{
  "n_layer": 8,
  "d_model": 160,
  "n_head": 5,
  "n_kv_head": 1,
  "head_dim": 32,
  "d_mlp": 640,
  "vocab_size": 512,
  "activation": "gelu",
  "norm": "layernorm",
  "norm_place": "pre",
  "norm_eps": 1e-06,
  "positions": "rope",
  "rope_base": 10000.0,
  "rope_fraction": 1.0,
  "qk_norm": true,
  "attn_scale": 0.177,
  "bias": "none",
  "tie_embeddings": true,
  "parallel_block": true,
  "init": "normal",
  "init_std_qkv": 0.0345,
  "init_std_o": 0.00863,
  "init_std_up": 0.0345,
  "init_std_down": 0.00431,
  "optimizer": "muon_variant",
  "lr": 0.00386,
  "lr_mult_qkv": 0.4,
  "lr_head": 0.00652,
  "grad_clip": 0.5,
  "warmup_steps": 0,
  "schedule": "wsd",
  "decay_fraction": 0.729,
  "decay_shape": "linear",
  "final_lr_fraction": 0.0,
  "batch_tokens": 32768,
  "seq_len": 2048,
  "doc_mask": true,
  "z_loss": 0.0001,
  "train_tokens": 124000000,
  "steps": 3785,
  "dataset": "wikipedia_en"
}
MLP neurons of a small language model. Each row is named by its layer, matrix (up: input weights) and neuron, and shows model dimensions 0-159. Each number is 500 + 25 x the weight over its row's rms, rounded and kept within 0 to 999. Numbers have three digits each.
After each neuron's rows, "fires after" lists the tokens most often just before its 100 highest values on Wikipedia text that the model never trained on.

L3.up625:509493494494502490474537494469470533465529522522521500505499532520493502474508529535525515473481512502488527469514489558504518514484489485506478494503437491531541524510527472526547536516476458491464553508482439540483427496515520466479512489516524490475497470494533490473471480547453482484501488491454500515507479482487479526535509520496473533522515479510475517531483540501484517490454519500475473492481527508509493555504506481533510532490507498481491453496485440512505486521532484
fires after: " |"

L3.up256:531463480473506469558539481525511523457507501569541489486483506521508500520493538510503476498500486525553422465502546472486470508491497499523459488510499519521485492511535519538490497496470501528489505493464492497485524528517516506514528489484459490499501525552482510487513522469501508528500498500496494502538493448486517476538472489509504484486487518464540513514500463520516491502493501517502493536480523481542530494505486480499472441464522475502456468502519478453554456499459520
fires after: "e", "re", "g", "ver", "ad", "ag"

L3.up426:531493507490490481480541475482516478533511512513495470518471518462525478509503517532469495497499562505542499470546521520487543509483474515535496516476447472500507507492537440528526547499493499482494519495530512543478489495498493489487478525478492495501469532516493519483528500448512514558472522519467491495449502551495482503491512498510455510500491483493489505530459536516476533491466529519503502504492496492515527475439506478517511529495558435451521485487495506508507447511487531
fires after: "l", "\n", "he", "h", "n", "on"

L3.up211:569497454494488529518516467523499488482498568485538468480483508521489479460507494527454466490484497501504525556494474497526510484445463549462513486527514457504470506522458480515486542482500549508516483536491504507512507504517490510538483489553496504499482493503496457441468478524515518496548520531526500477471477497527480511474495525474517512500506487480516487481544522490502458514502505532479494484495490488474458493487525517522489555491525514494503476499506556500476545477493507
fires after: "ou", "o", "ic", " o", "or"

L3.up482:465495508510494474535497548471481489491488469532508489476511480499559529514498540530491492523521490515464486459461525521566501489500525497457463504522513468469462478513518532504499529512507481497499517508475465533514501506498478450516512516516455526491511554514488448494508504482488502495541456557502507506515475508494507496470530533451481503466481497482542511496495520522474471533493481514520496493548514554499477481516516481484528553486493475506461512508521525511471533513516443
fires after: "o", "r", "ot", "ou", "u", "5"

L3.up40:537485505497464498491540486527508480486500515500505513499522489534485540524487495557470478494540467498489471506477520482513519479519490476536500472488509529502515494511474511529561524503518521488500470511477431532517458510567488497520486511501475515495483464481485488513477484543514508510498479500422495507560479533515519473489533478504477514457487452501468493524510542525480521485459479480477558504486482507466481507534523478506551488481537504489510528483455533522506488481511505
fires after: " |", "|", " on"

L3.up232:510517562542497507476550476475492498522506512448536489493501464519524547466494534459505519518526517454483502467503493505503542481484536503479511517519466502467470539499534508464514523490496491443489487473491518510494480473524500462481457518498431504540475514514509489481523555531480498522555490527461524481496498482518460538497524499488521534480464494499494505484481486490521489497505508483520514478515501460473459445507522505513489496514502510525464457531542511462492502513504522
fires after: "o", "r", "il", " T", " B", "h"

L3.up618:578567478482483553468493467475523472492499519496501512447505494506467484504507540541450511497529513522515500476498494494526512511505496511472491498481491499497488514516513495499497504502520505505515557507475531515495530505495462551525528483467536501496477462494480452474509477517508513502514510502516510479484558478548484469488469521496568492470520486498495471488499482488501497502503459493509498471512467489497500564499525528545472485513467483520462484565487472535500484484526457
fires after: " e", " O", "o", " E", " o", " re"

L3.up311:478495498549520510496500494530496476563495492526497526504487499523512463491530476503524487475492477495481509523491509504451506492469501499474475520515513466531521438485500496534534509486457561495494465533495494530529478468534502489518471477545527512504439510526519505456503488523479499528534462499487513508477487505505486490492523487480508460504498548485502545452504510549512476479477522484519472550518502509516493456547538499523496456517514515509466495517462508453439494490471487
fires after: ".", " (", "ur", "\n\n", "=="

L3.up164:517515500521514510453495488493491534489468464493529492457507535521543504445474508509492535503467497464509483472546476518480488501504487466476477530519493486526546456482522536470490499551478524515475508494450547501449487513504505462474493498518462498490516496531486485499526480501490515512534477516476506481500511541544506525506499520524486482527471494480486498528530498496485524515517478469508528491583467499575452495509515518465528462492486519501467489495497483453522501500536503
fires after: "r", "o", "e", "et", "t", "op"

L3.up261:516512541498525448489486505567471529545498496549483509494535490482550495478521516478508501482488531540492531486510493475479496516510486463473451498495477510478543511528498488495500496499521487489502501509477513504494481465521487511502486484507485565532462508447526546484492513442494516525490501514519469459494452472512491518491574521477486511494497461501455513520491474530474528518507518500442504501520488490494531518487514485551472522519485466447523500495554500511482502488525489
fires after: "l", "n", "le", "e", "t", "ers"

L3.up135:481497523513485533528514476461490541537461471492526501484511500511482492463529491503546489504503526529470475525483477507498503535518457493518485522468507479506520433499488442496489491503482484520483504510485528538495496513534532492519481465455551531544503528475491497497562496510485523517497493550467479478520460506519499504520501506447486514497470531490469479525490500554525470515483524523475469532482482497501535537516511503512416485490480517518528505487476464527485475493495537
fires after: "\n\n", " \"", " (", "\n", "x", "e"

L3.up118:551501509509513508499512480482561489520482500489470530479547504481480476525519506538467468478508527543528539514533511497523492515539474496475480503566513529454500440465464473491512518478478484521483529532494487508517479480469494485488510512498490519500507523511488561465540472486493480463466527502472453519476508503436557494465511493537482504490506491483466495480504510499518515506531549531493536489510520482481531503474492516476512492495475488470490467469510479538499474550501501
fires after: "in", " Un", "on", "e", "l", " l"

L3.up205:519482529466501476517510523506517527508484486485487492434490525566482538513468505483519475494509512507498515504507507460486492519450522505518453521476476523484524487536507450503518495493492503511520555553491452489501479501510469500488536533504489535534509517510486519484487507492479503517558528470489459457487465488473447552492464484470505503490495494519485548464479542527491510488509523520459492452527527508486486493466517566515506482515500475517527467511476509478509474521527480
fires after: " N", "e", "|---|---", "st", " |"

L3.up116:501524480483485520445483496526545491483494484508504508494499448465503507482533538533502504518517470473472472520509481481527514491491509495540501506511510465477483460502533547466554532531489471456468547505518517540514564454482465495538459525475495532505465458501503465494498486490465495504493478510487514538513526493499545451499494495461542507522516506500443480476483505503456505517490474499510524503503519492487524512514489508533496526488524507531462511497515470526441493528482534
fires after: " re", "v", " se", " ", "o", " R"